config = dict(
    norm_place='peri',
    norm_eps=1e-05,
    attn_scale=0.125,
    max_grad_norm=1.0,
    warmup_steps=319,
    schedule='cos',
    final_lr_fraction=0.0,
    batch_tokens=65536,
    train_tokens=664500000,
    max_steps=10140,
)
MLP neurons of a small language model. Each row is named by its layer, matrix (down: output weights) and neuron, and shows model dimensions 304-399. Each number is 128 + 24 x the weight over its row's rms, rounded and kept within 0 to 255. Numbers have three digits each. A neuron's up and down rows have the sign that makes its largest values positive.
Before each neuron's rows, "fires before" lists the tokens most often just after its 100 highest values on Wikipedia text that the model never trained on.

fires before: " |", ",", " |\n", "ah"
L3.down360:128140133125144133151123103113139144154116112135141101121163107158142100100154125125129089089145148107126147107132085105166099083143147118105113126110146120081174111131133102125121122146119132154148115126180138160152143134165139122095150159113112098119103123130156135127086111128102119163

fires before: " of", " that", " and", " between", ","
L9.down1103:126137122139131117123117075149148131122138111130126115109106153116127140081101140178172125083108148129154113130101118106144165136111117122131151130130102109087101122119143124147088100148136101143163100112080092143180111160144153151125105102064144159149119128092133156132105160099072116137

fires before: "0", "2", "1", " the", "5", "3"
L7.down846:122111110132110103139120173144114094122126115124170122140103089167138116122167112128141139110117065158183140141104123130153169104095095143142114097105127100108102143104148129145140115126134116151117137112130127125173151118155141117118086109136151134149088140128141165113116117162112161147

fires before: " ", " |\n", " |"
L7.down1251:088159109168116160193083144135141148106132098082127150118139134125142121116091141178110119104111134075104076116142164152126119144133076114117135107099139109073136148096102152117135110106158105137164153103106128143107115126155101125110141106126129110140148106107145179090069110102134121171

fires before: "===", "=", "-", "==", "===="
L3.down1268:154136117154126109150164124107162133119092183101128140102123139151148150141136119111098121108185105081108115107100136116098138119144164136111134115146116118116100139139163145140120114153146169139143167125121116144121129204117110123136142122100100125168152140138100151071095150113126110107

fires before: " ", "0", "3", "2", "1"
L6.down226:140132166167142088115120131136145091163129137102128136100170118166130127158135105183146112103147117071129132114126138105117114175105126090138109097123146135104144106136113121107126078153156124158100109097124128112117122161166158157147177130117093100089161141122137100092121149120146103160

fires before: " ", " (", " Celtic"
L5.down1148:153139128115141109134130145132147156160123144129148123071130144149117132113134145127118102141186121132126137153136097158099151151108113128145130141130150124129135123145094101146119133105149085151135127076115148101114131129138141142144115101120158123131116147161119133131138117116084132117

fires before: " States", ".", " Kingdom"
L6.down1230:189106111130084119105108183141129140131192124164121119143165156148151125132122135110170106121157116142106154111096090119085127126138106127115133124172122139145066139114125110130115125135132171096167127119128133123161095148104135144120169110120160131145164139112142130140120106145112131130

fires before: " |", " ", "–"
L7.down1144:146104129124117136097155147124120126104112129125112101122097115135113136097166168110163160163167129123086125138138175168100145090120125135146068137135101123112142136140117132121126121145094126137104122166120140131100100118128106153150106119152106137130087124138165155108161110158128127128

fires before: " ", " with", " was", "=", " well"
L9.down180:150132139129076106095094105152126162137125149101076156102111120128108137158146096140134131109118077114141117144135181171088097121120115130157107101126159125160119118144163098124125107123142139124114111152087164127124134123119115118086125087172127111152105142143096110115119085105134147124

fires before: "-", "|", " "
L5.down1178:164131124129128124137161161111089151077122147125179137164089131125118135167152120117137135162129128134148180147238099141117151135126127144169119124128139132158137132116138130127131132137138115118091130120127094088110108202146114115134146158138123118136125133150072153119152114141110169101

fires before: " ", " Men"
L6.down312:120108112157116144130162131118094149107117133122133116142144125146087077144182154144157095162110146106125067175145145121111135121125146166114114112106099107105140113114145128094122169102122143097135109130101112110113167105143123125127154075140131131088108084125104082142142105145135134135

fires before: " |", ".", ":", "4", "3"
L7.down339:141087133131119137163130119142136126166120118137147128160141133184138079154101129112149127093132082148113157142118113101104114106127140129115137107155127110156146100155122144115116136116123137130149109062105155086136098155183124118127173119122139116129110153082158135111083096130156158154

fires before: " ", " |\n", " ."
L7.down676:160120131185139151164140124143120092139122128107153079177152135131120108091107129121115166124107098060103077068132138121107119142120151162140113076100136143125141126161089183095116115145127122110125108149132102157119094104169136111125140116138102114136135127108147167113068147117136124170

fires before: "==", "===", "-", "|", "===="
L6.down1299:113121118150131155167163135096121125124135172167114169127118128120100135130143122129090089101161126081135132084099131127079132108156144088104148107137149150078110138097130121172122100155193128132152157114115126159128104136165138087093212118117120157135146136096108181058076124128120137095

fires before: " |", ".", " |\n", ":"
L6.down261:100122147101121089147095064093118095121150150141135099109108110142151113132126151141116117102134147128106141172173098143207146121120118127121077085138115087133153123127142106131112151129150119137110108138090147167133100104148115127144143118137127139101153128093130115123108141096104128134

fires before: " (", " ", ")\n", "^{"
L3.down1196:100086089157090080131144094149141125178165116122101142113143169118141131120129126135172124074157135127146088142161120112177134156078148101125133126146145126100118149158142110134079117077087134124153141117107148147142093146143120127112119167134122144150140143140168134124105094162126105121

fires before: " |", "–", ",", " –", " Team"
L9.down1080:173108121137136055143134176104150131105108116110140091142114141126098147053153118148155140108125131140147128130127138146118103094090113141153151168093149121104173111124077153140129134076118135172135152162092093092138124124124123112095114083105099116165140135113150125088140130121132089142

fires before: "00", "0", "30", "2", "3", "1"
L6.down343:113170141183107140087119121148108162097148104092083142156146158164139123129141144116122125118114122114108145145125140108114105123146152131173109134101181130096140120104146135119115186111082148126126160108138160128109138092114141133111167124108121142169123103132110147130100139099108111152

fires before: " of", " on", ",", ".", " in", " and"
L9.down291:124137110139107094136103087122137149142077153144071129121096138121116139099184121100173127090132135133183149164126132107152138102108143136114139104124172115115145137149098144142143087080129123096128090131152101140125140189123114117093099094121134132141106111140134175109134115138057175170

fires before: " |", ".", ",", "2", ";"
L9.down776:143100135168131147131143105154099100096092145146125130134165160113128086116137124134163112156145122122139147117103097142111093104153144115165164137110134119134091113120103129147160120118093103138122152159135166110117110132127132118167123119152131118121134136157132105109123103112085148135

fires before: " |", " |\n", "|", " ", ","
L9.down342:140120124143117098141123130146135190125131112143109122088101142157119132139116165118102141121141111111142156157116130136125113121197059131146130105154122135137130105092156127165130152135101137162138107113103122170079129127114121102166140138137116107148120125130144118122114125180088124154

fires before: ",", " ", " –"
L7.down880:130128089114142143133146155142159143129111088086176142057134153132135144107163111132118097084124142144133084102135125122132118106164139125116131136131119131135131135125101147151130094122145104142140147088142157161108099128128126134127184111108129100140176124169159106106099123124145086071

fires before: "0", "1", "2", "4", "3", "5"
L6.down291:128113168119124131106077144116094175148129166086098134137143139103174130157117124135146107111144113176151117125135131153110128151155113098127175110132158135125129109146119127141108106108108157132112165135121149122067103086146161095116165147105112127117135140090150116152085103166124094105

fires before: " the", " his", " a", " this"
L6.down594:150091131140158145134155136107088150121124141113141163175152161149155108155113103104148088106142129126114119133146140110110121190154133132120088118106138118087168118105102145110102148156162147116134168119120124140110128141117106152136126116128101125113120125134141131123118147147143101101

fires before: " ", ","
L6.down194:102141105121134146135108121166069147129064094122150111106140131152153145126188147121168131103170113115123187125118139139167130134118075133150115184120150099142105175135101144120139100124124120128099136116100130148117113091112136092082114059121129104113107135098172140123133123102119150137

fires before: " |", " |\n", "0", ".", " "
L9.down11:141151137170165128148192173153131143094131141113139124123143156140123139112118100121090181115146101142149125118130145152093165164136112099103134145088087139131118137129118119147142092104132133096142134079148151124141082142068123141145112116100155095150138135137175073154144101127102115101

fires before: " the", " a", " "
L5.down999:124144170148092124152122102152130164117135121132110162125100167098164162118140087128105117164173113139152150174102126128112128100186129134132140161132136102127149124133123121106125128103134145098122124117121135118138125118122147113138097152114140131140096129100118127137129112109132103105

fires before: "20", "19", " |\n", "10"
L6.down294:114161150123122156108151111159140118099122085117103135129122151147117122150108125161135137132124097135125113135160128178066140158135117121115131136138156124126140136137192160076100128110134154108109145125147128142134161084159156125108175130153114148147103119122123094120094133111109142145

fires before: " ", " ("
L3.down522:142128109104181110117109085151082166160112140114139154085121119156106120190115122124145091190102136168117119129169138140117110148116137127156132101150153086129105128069108094140121138123145125122136141121088174137152149161132153121107139085152126177102097165119142138136099093106105132093

fires before: "19", "20", "1", "18", "8"
L3.down8:141152132128111101146099149152148147107152140130100122124091125154104197137135123112131132107135123162152101139093148131151128134127120149100109131121112154113111129122160135111114094114112143092143103060144153114126141097127131169106091182112121116077133123117116170147145181174120146141

fires before: "-", "|"
L7.down108:105107125151112143104135146125137182121130130129142129136111162101126163133090130110110145126106129124087180123253080087118150146126133113134118161108145129180104120141129100109108146166098108122130114131128127123120104175132135158110137140127137135125112122148106150060125124149095190130

fires before: " ", " +"
L6.down522:147134135105105127152105101132116138129110090123127132127119141139109128123149094149110119114144085105145092125149179180126141147143169107127129136134154120103113157151115188099130121095164101149143161144148146152149142149121124154098151108121159079171125141102172196113111189123147099098

fires before: ",", ".\n\n", ".", "\n", " |", " in"
L6.down179:121186127137106100148122145148109110131112103122061106130144148111122134129087117134176101126173174099099142167108128146144150143064140156147127112083111113097134115123106073145141125117126099132096145118129101059140121105131129138109119105108138112193130094135123141131101116161134149171

fires before: " ", "19", " the", "18", " |"
L3.down156:106111112112114090113141122131156106132127101089143093157175100103138129157099099139121155134158123105108116113187137107157088159100105123119116160157077126108183126181106108171165157146135117142166134100160111102129102140126079108102144164111138109166126123145152116103130105115091140124

fires before: " ", " |\n", " |"
L3.down516:122105131106139107110144113105118090147125156152141086127133091131110094136132127154119102187140129123095174159117131102127069144174120131106118131167092143117113122172121142125172142126123140154113140115144119187121129106093085097091156142103141137125147112171156138122102145157118139155

fires before: " ", ")", " –", " |"
L6.down66:114105183112157145117086106110104153140172123145127175131120144086098163121116117113076180114109139115142169132153145117144133141103125120167107128098122151082176123137120124157136111149166088170093153135100096125083153140158100105135135110135184127124109121133133178134089094116101150147

fires before: " |", ":", ",", "–", "."
L9.down1220:129132133139136176162148121122089129092127132156118118142081160122103154119093127107140138107121140125162178125108118146110154120115153128132109145130118134099126122110102106200122171137170128082129109149109140117127118143107122111117121124147145166122125113157189145136136112136092094066

fires before: " |", " |\n", ".", " income", ":", " "
L7.down1010:118132119157149123143115091104144167117091073126123150135123146089106132119148093110125128144121119179122136131121134115106083138119176150141154130086146130139138149127104107156158104137114130150125154159107156131163165114158132113116106147113141147128139148137132166115098154144128136159

fires before: "|"
L7.down114:109123149112096127123134171142151151102094128113153130118085149142130151133130134142099164147140137155152154116219136115110124143185114108154141156106136123121165150125168084139100125129096087110117161131156142121112151174148163130138117117148135106126129110139099107099131123144110156159

fires before: " |", ":", "\n"
L9.down332:136108149110129185143111117154118135081107093111118136122120153145102124080121108099137163132131152152108155134117112129091110137162123109163151111092149164107092122151093104123136124094160127136087157127073096138141103066127117118140137148123145150162121130143140147119127157102111131144

fires before: " |", " |\n", " ("
L3.down1155:150127161195123114139133138077122125103111155142121075092075110113118107161134132127137102140142104136096110129125119099105106126158136151151122121111142148143127117119152147139143198114148132132165167129161117116122149130147122158130115141114108149166173102144131135119127166124104153140

fires before: " ", "1", "0", "2", "3"
L7.down633:123134128137095100143084149100109094144109127095144147102184118135163124099109169128104073102101091166144115129141121109115092187118162132133129133132113070181104139123093169113141135102194134134071133141130120117137116121133148130110159112063083125143154135113142105133116136120131116130

fires before: " "
L9.down976:106153130182092162110101126112133127145123132102062095121123153125116158084101105138142143219113130153131114160176109128120131103103149149101137131137129095130161106121134111105159142116156143117141116139119144151124143048140125122136124138115123092148119165146166090101130159147143149108

fires before: " |", " |\n", ".", ","
L6.down335:128107119136119119143077109100152056118149135154149110140108142128136102108134127100151123144132168099153127152100098133105114144056141127161083119087112082098107093130053102120118111096133160137123124136148125154140115116143090101112149125130125138130158081122122112116136139071119165124

fires before: " |\n", " /", " of", ".", " from", " the"
L5.down357:130139086136119103126147075148144151116107105107126196132159152119111135157150120085118093157091093129136122170135121119160084137111134117131121164155135130135163132124129166154169119120138140155143147110116119131125130160097124141108103151137143117127146138129117139095160129160102105139

fires before: " ", " XP", " November"
L6.down471:147101122134115122162145131125117155143134141113123166162151095142097070161180130143157127143122125070113119146125136125148113094126138147136100142157113114097113123096119125133128201104151146075162110160094096150094126113124133131158134098140122128078112152115103111117107107141125139113

fires before: " |", ".", "1", "2", ","
L3.down1187:114149116163138177131187146129122125055151104181096133120152122142073106174166143130130080114145098127109100142095151136118135139171119118083122131123108079130112095105148177108140147128132122154132116092113117146178121057174102157117100122131107119135108143129098149157118166123122127132

fires before: " |", " |\n", "6", "."
L9.down85:084128133184149129123103128106124096126105074123154163130117106120141129121152112110154170175123108173129141169094125134100151129149159120120076130147147110106158159122112082163160121128125174167120093124150142149116150075159117118139099128100119105153153125153119137149158147161114107142

fires before: " |", ")", " |\n", " ", ","
L6.down200:137109106148128100088149166150121125136113147086129097157103100178091134163123164101093149115092127132121103116142138117151137151165140106093111123112121161089121102111140135140169148154133148132128127100138134136124129140035138101124118076151136110138132156106143111136092141161084109158

fires before: " |", ".", "\n", "%", ","
L6.down1297:154157117137150093145110128121127150129071128111145123086159184178146128163116101158142147097163112162148154126116095149163115067124108152126114104099118128123117133155134090131109137125162112121104114128193128117130128058120150142121137123125115127135121124101173124150103093118127107142

fires before: "0", "2", "10", "1", "5", "6"
L5.down191:165168116150128106129133115109075078118189107114095114127113122141153171123150143097145106131081142132119141159126133142133134146114143158130153140108114185108111090121114141096122098110122158144128138126116143145131116072095148141106128157122127156138117091154120130142113138144162120117

fires before: " for", " in", " of", ",", " (", ".\n"
L9.down432:141142177119138093165113141108151156118110098126085145090155135175095142140119157098095150141128122115087166098109143132147116167124154114120147112141140145116125182121079108137128144139109152105199098105106121132106139109137131174152132115106119131150121105142165106124126096119129142192

fires before: " ", " (", "0", "3", "1"
L6.down106:131114136163154155175131158124140129116127126110154123110116117135115096128167105150145139152127141149169138137154081091124146126103145141151064151156146099104116143099129102150144122118073136079145168136131101108124112095160135117106135134137115147155127105139107125151108136116131145127

fires before: "–", ".", " |", " |\n", "\n"
L5.down789:123099140125099142117141106138110111119146104111127124110120112120117119113103101115106140177083108122112141102137105130133109132124111143138111126130131158121130109144139121091122109115098141127123126166128125149107123087143111118153093145156143106093125119191124097123154111120125148088

fires before: " ", " —"
L5.down95:174169139135103128142140113149125125165134136125099107140136119110154116124147195145141145146104105122142134134173112123143157139087115119099140115140139137127074116148137134115125142108125148097129135156114116123109150176181131118166114119111126109128115131138101092142107118152175114127

fires before: " ", " |", "20", " income"
L3.down10:121108139206123105105163116189101152122114131134113115129137151104143119125123177097123163131137077159131127073173101096137118113113166128138144150140172131142138118174095094133128148140109147099109175136155093117112116113134111143152145121120158074138143129185106122117132138158159102130

fires before: ",", "\n", ".", ")", ":", "°N"
L7.down878:134120087073103138142121106100124112125101127121123113073081113106135128098089146134158158119098182142113128145121107098137136143106138128112083149131100138146157149096117132116136148133104124118119152170092117124147103103133129111145101117161175149085165121133157088151155128147159174101

fires before: " ", " |", ":", " the", ")"
L5.down50:114131136150151132095140109167117148097139123115140128142136137087090140085170119129134090143120143103093151142115160114120146142106159141123129097160127173096131111155080117118136113113105110108158110111107146124166126137129121123104172132132103135097130104108120120109113154137138113157

fires before: " ", " (", " MS", "2"
L6.down1311:128069106176097098137139117113111123150149120129110168089144130136100122112156108091131089104147116111123116123139108061145073164121158139128127124108128120111126129097114103162161174106125104112126148119138099150099167114122126136132159159103110114120119155142125138156156117134110128103

fires before: " ", "0", ";", " |", " (", "1"
L7.down75:170125181143130115094131104145127186093141104145072132118132119140198104160125124099120118148078100135116113125137126109096116106148144090119104155154168116109132132144119085148127144119094159116153130112122133110112103109151128103103101090130134121140109116159122144095146068152108123113

fires before: "|", " |"
L6.down431:140133142132137138129136124112112147086124098099118117138098147104115132147128155129112153143129115123132086143182119123147111122141135123121129149120128168164103094096150119175106157123127103147088135138156101148135131092148137119132129164133132112146131120130109124082161103136118123115

fires before: "'s", " ", " |", " individual"
L9.down211:080131164097129154099119127116143145098109163114093110150152144156109114130122180132101159133118110159096129160157107159096078088138158138170169115136152149108173142104122101155106140109151119146136166136105086176136129105153108115137114126166111142121129155144142109127148146113108149152

fires before: "-"
L3.down435:140140133144134127122133123119152130129110158084140111122119083130152144139107106146147142178136134151128219156196110118119153126119150107120130153134144115139103133149145100151129084145109136127153125158099130119114100248109116083136189111140115130135123138135127144111116142151109164137

fires before: " |", "',", " |\n", ",", "'\n", "–"
L3.down991:129153149137150163101189140154145114089145104165105140110125100151118107159160134142104106119131080141120094134101176082117129085157102131068102077136076105131110094122119179118127133107151124141139079117116123151141129047144119122143151127150120131093116129120092151123119165143137109113

fires before: " |", ":"
L9.down982:101118184139138107120091147178069075096098098107156212114114143099135116076092131103110127116155093152138170150114117121099087146108130160124124119104133121120136173136149100143144121131128138130115149159138092125103103114162131119115125135170199121135119122145162124135109160149090108127

fires before: " ", " |", " km", ")\n"
L9.down1241:142130113136145126164104162176135102133089137113147159121141118201130085138121129097119138106137112139128117160128138133118110113139134122090117113093107151135135134191176105147145089156156117144142141102108073126136147174165155144125130107123153093125155108116126140123148124149095146111

fires before: "==\n", "===\n", " ==\n", "==\n\n", "===\n\n"
L9.down237:141114146148148124126165163134108136091136146159130148137081101116133121178110143125142152142096122116116149112121086117157103112092148121147123116114078163128104154164096121128158105127107113085113140144106087131146121135111096108100104135078151141139123129116134162110103194118125137129

fires before: " ", " |"
L9.down335:161106133092133142131132119104118087157119100140142064150174133111122096107124128153120138175098150157120104129137154115105127127145131125063098148095114130141114124167123116102117176140127123107143116134154156130152126135171085101149119102133132152156129124140096140142110129148158117154

fires before: " ", ",", " |"
L7.down790:114133107142123117123094120118078142072109108102130111130148172108117122122117148111105137172162125135210146148132114093153113109105144134104125100142185134132150135104126149147174168117118109125066152087123149169095146113146136128149164099126120119089098119173099152100138118175150115130

fires before: " ", " Q"
L6.down872:148123096114122126153132139127108165136119118133132132117121121141077070146188164130122100144133144123090149139129135129121120110116149148095101117144130150133127134098107135122111202120149143077168111166100123123095139131111119127131146096141115155093147187138114126159118107134174152125

fires before: " |", " |\n", ".", "pp"
L5.down349:095098117101127108134166116115129122136125144094181123113109099137136155118111118166091117127113091121149094098139115114152113116145116146169130131134114080120126108130106131123128157098155127121099147111089152136153136101158146150128098120108127117105133134151147075184146134090090131101

fires before: ":", " (", ")", "."
L9.down156:091108162091133121155113154158111127121135144164150072149129134126134180096083091129110124164110177164148145149118094137094108149128123164102133136127144158105093137167080154159169167099115135148119100134130128100136072077144097085117118123148126132142146149143147127129126132123129111103

fires before: " ", ",", "."
L7.down1029:145123160118165117124172133128124150136146104128109122152132137148144128171113135095094150094140160140144100049151112066137129174178159109150130127109142150120117105096104187117137160147085122118128103137098134123133095147120110128132134127121119129121091137113089074143121143113150089124

fires before: "-", "   ", " "
L3.down208:153122121151095137124151122100139125129127146093109137074103126160145139163119100152170134161166109159147184128220080108128119160115146118153140162139116114146114134102158107105116145122151132060127141152130089135086153197101137067142141106145125131154134124158080083146119117149108190137

fires before: " the", "ak", " them", " his"
L6.down799:097179137120110133144152132147083118136140157142161158102161108154088141128105134112097128146122129105109140121138118148173125095098157140121111100122110140141160102143141153118126128165141110170116167123144096141099133150100096150148106152128096144088091155144147139144149128140128083114

fires before: " |", " |\n", " (", ",", ";", "–"
L5.down371:154117174093144119093117128125106143107116157136095072125125090137127103145117127114135150080145114133117034130090136106153099095121154103100058133159147095158150152118150152108130100133134138118136063139110140150156109135074165079142124109153096157167155081140207120128118143147093130142

fires before: " -", ":", "\n", " |", " –", " and"
L9.down119:156124133127126148087173134128107167126118137110112117148158128119132119120133135129144115122111157122118104099154092141084122152121175170095146101151178181145127134177056134156166145137129117130133110146083154133128074129133085107128138125104104123119145160141110162117160125073136119091

fires before: " ", " |", ",", ";"
L5.down719:134109159182063147128107126103122158066119150149093094091124198089121112139134136164138123135122135177110106166082147094104121112110119116105162186089129110139114156125175146074137134121119139119133119102148157102105133119142124120141173125124098134190117104109168136099127125131112159150

fires before: " |\n", "|", "–", " |\n\n", ".", " |"
L9.down373:121131111155106104091131115090104150145123117108096104109102133121139098135111144109109110121109099131107139138119077119109105144113159146094141121148135101156145095150101126169133152138080127129090106134174101089103119097128112122129107138122140120122101115188120152085120111173092145126

fires before: " ", " —"
L6.down369:118092121126152121084136096110096127093114087138127132109093138102106105141119126140158125107121163133128154160123142150134110111163146124134102129156112144079133114099120136160097144051108155087148146130108115142121144116103122123118145081148131093164142095131133126139120088155176142123

fires before: " ", " Total"
L6.down1024:126123089126137131116128129117102163156121135120129142125144134127101071132168162156120111162141130108129139112146131137143120126114132144108155122154126113117123143113114147108092194102137180100171099154130127135063130140107119116134126076116115132064137178143095111146120104142148153124

fires before: "-", "=", "|"
L7.down645:138152119161139123153124137136121171134098140100174117151161124118102152060130079119120086122125135090104209134200111083092178105121163147115117116141140126123137162131120101109111137139142102110115097099120121133129086195103112096118134136100096108125153120143101164079127140150082142120

fires before: " ", " Ottawa"
L7.down313:131094126130133103156152144166101113095147096123109098141126140107122119153140130149108144169110104089150104121125150126120114122124152124108067144096102123074148134126100170114127090144173091112119093132148097151097105104157145125152154106126121095153117156136181168149086140122127110153

fires before: " |", " |\n", " ", " -", "–"
L5.down512:120189101087125141110170123166106125137114098095126083085166128111130139132154150129147157127114154085092121095134165156162128082127094108128126163135109134101121122133137106159138103128132162120167088107118151112120082120126146113174104117173101139104113117125187134152106115147134180125

fires before: " |", "\n", ";", " (", ":", " –"
L7.down174:103138086142071109089149120128100161157099145152095129130114148141103116156143143167121105081144105145096136135166078105125083112173121142135140141127101137164105157142078123148147148118101130135140118150139158129137137121114132144156125111120083116110168154133142113098123136134109163140

fires before: " |\n", "|", " |"
L9.down234:161128127174117147135131122093066107138102134122140106160142152120127075141116105127128146124172076116111150109139133121123117134138119144108121088117131125115145094141108147154136114149126111114113098138142142110142127045149064141108117134137125145096112164173109151111096123168127113158

fires before: " |", ".", ";", "–", "2"
L6.down295:140116122142119101142156113095119148170139134102131135118122164149121105118132134153180154131148133129088148138122109181106126116139115133134098108128079132135092112104171061146109148118099157114154156153177121113109143050108130120099134146130117119121158125093147113164132122122130126106

fires before: " |", " |\n", " Guard"
L3.down1044:141116122170114112098095113173120119113148112128118156142122109162149102144136143109127105136110116098083121123118109114127095179164087143101124134080069132110128148116153124169102144141138112122136126143109126138117121138085135118149146096161106115109129166131141153165135138116083136114

fires before: " |", " ", ".", " |\n", "-", ":"
L7.down176:117159150118122125093118107131113125122118147120116150166100139129134109100141133097110113104175128106087130189112111126146157100149164116094134062100148134150097090135137093128123126123179118125098127101121104109107120108105107122130151156146135139101127130131137128126135117119131107130

fires before: " |", "–", ".", ":"
L7.down640:111115107122121122135133095095109117133105157145118119167119145122119106109112127129149124106120089095110152090107140106094114130149101133149154145145105100136121105145133129140150177130137149105118122103104122121096116141156166169154136105124146122132122114109122102116154147097119142113

fires before: "19", "20", "0", "1"
L6.down112:139188119112132156112139098147125125067157099145107129118102145095113171117128130095119148109141127131086118152132133122111155100133119125128114155156144152094097123113144153145088142137109185133158149118125185153106145083146126145141130129131112121140130127105060128142155154101126114114

fires before: " |", " |\n", "ara", ":"
L5.down564:126150177123165150099079088144110107158089106121098126081142126124144153078152162124118169127164132080119089171103190138125127137109121130138077136097124125119179116105127131121097116096159105104185156128143129125147118084151117153127077156180173146116107132147154107161108171167113152129

fires before: " |", "."
L9.down1227:109075120154128137143137120115145114096120143089104125131192149122110108058080132094114118162127071133132119121119099158125109084127141115163128168145166142120117132147127120126156128112137115140119166130141137105089144140149165145200141105144116123111164137164142093114130112113097130134

fires before: " that", " to", " of", " for", " a", " in"
L3.down978:140129119106162121140151107120123141114103130130119099143156181128125149139183115084090119117159129139154144128048142125132121135182155118140124114115127161108117178140108126143174133132131112103178153137127124125136090101115128104140079135117153105145093085146125100098124129136128103115

fires before: " ", "1", " (", "3", "0", "2"
L5.down1035:130086136144048137127150150148143129178119128106114162134147128095119134120162096092160129119156116117146097133147106127127084117114150121116106136127099125137152112155128115105146104092100154118122157138079145132109112164159102142115157170144155096131131125134129138120098075127110140136

fires before: " the", " its", " his", " of", " this"
L7.down277:120148128125107130128172112127148148137115152162143144101144150148124112112114121107085111123162144113104141124115148099164124089135155134169129171125138122106126127108124142155131164128145159130172140132119136153111137143108109133106096145149126084107157171144149173144096101113107111135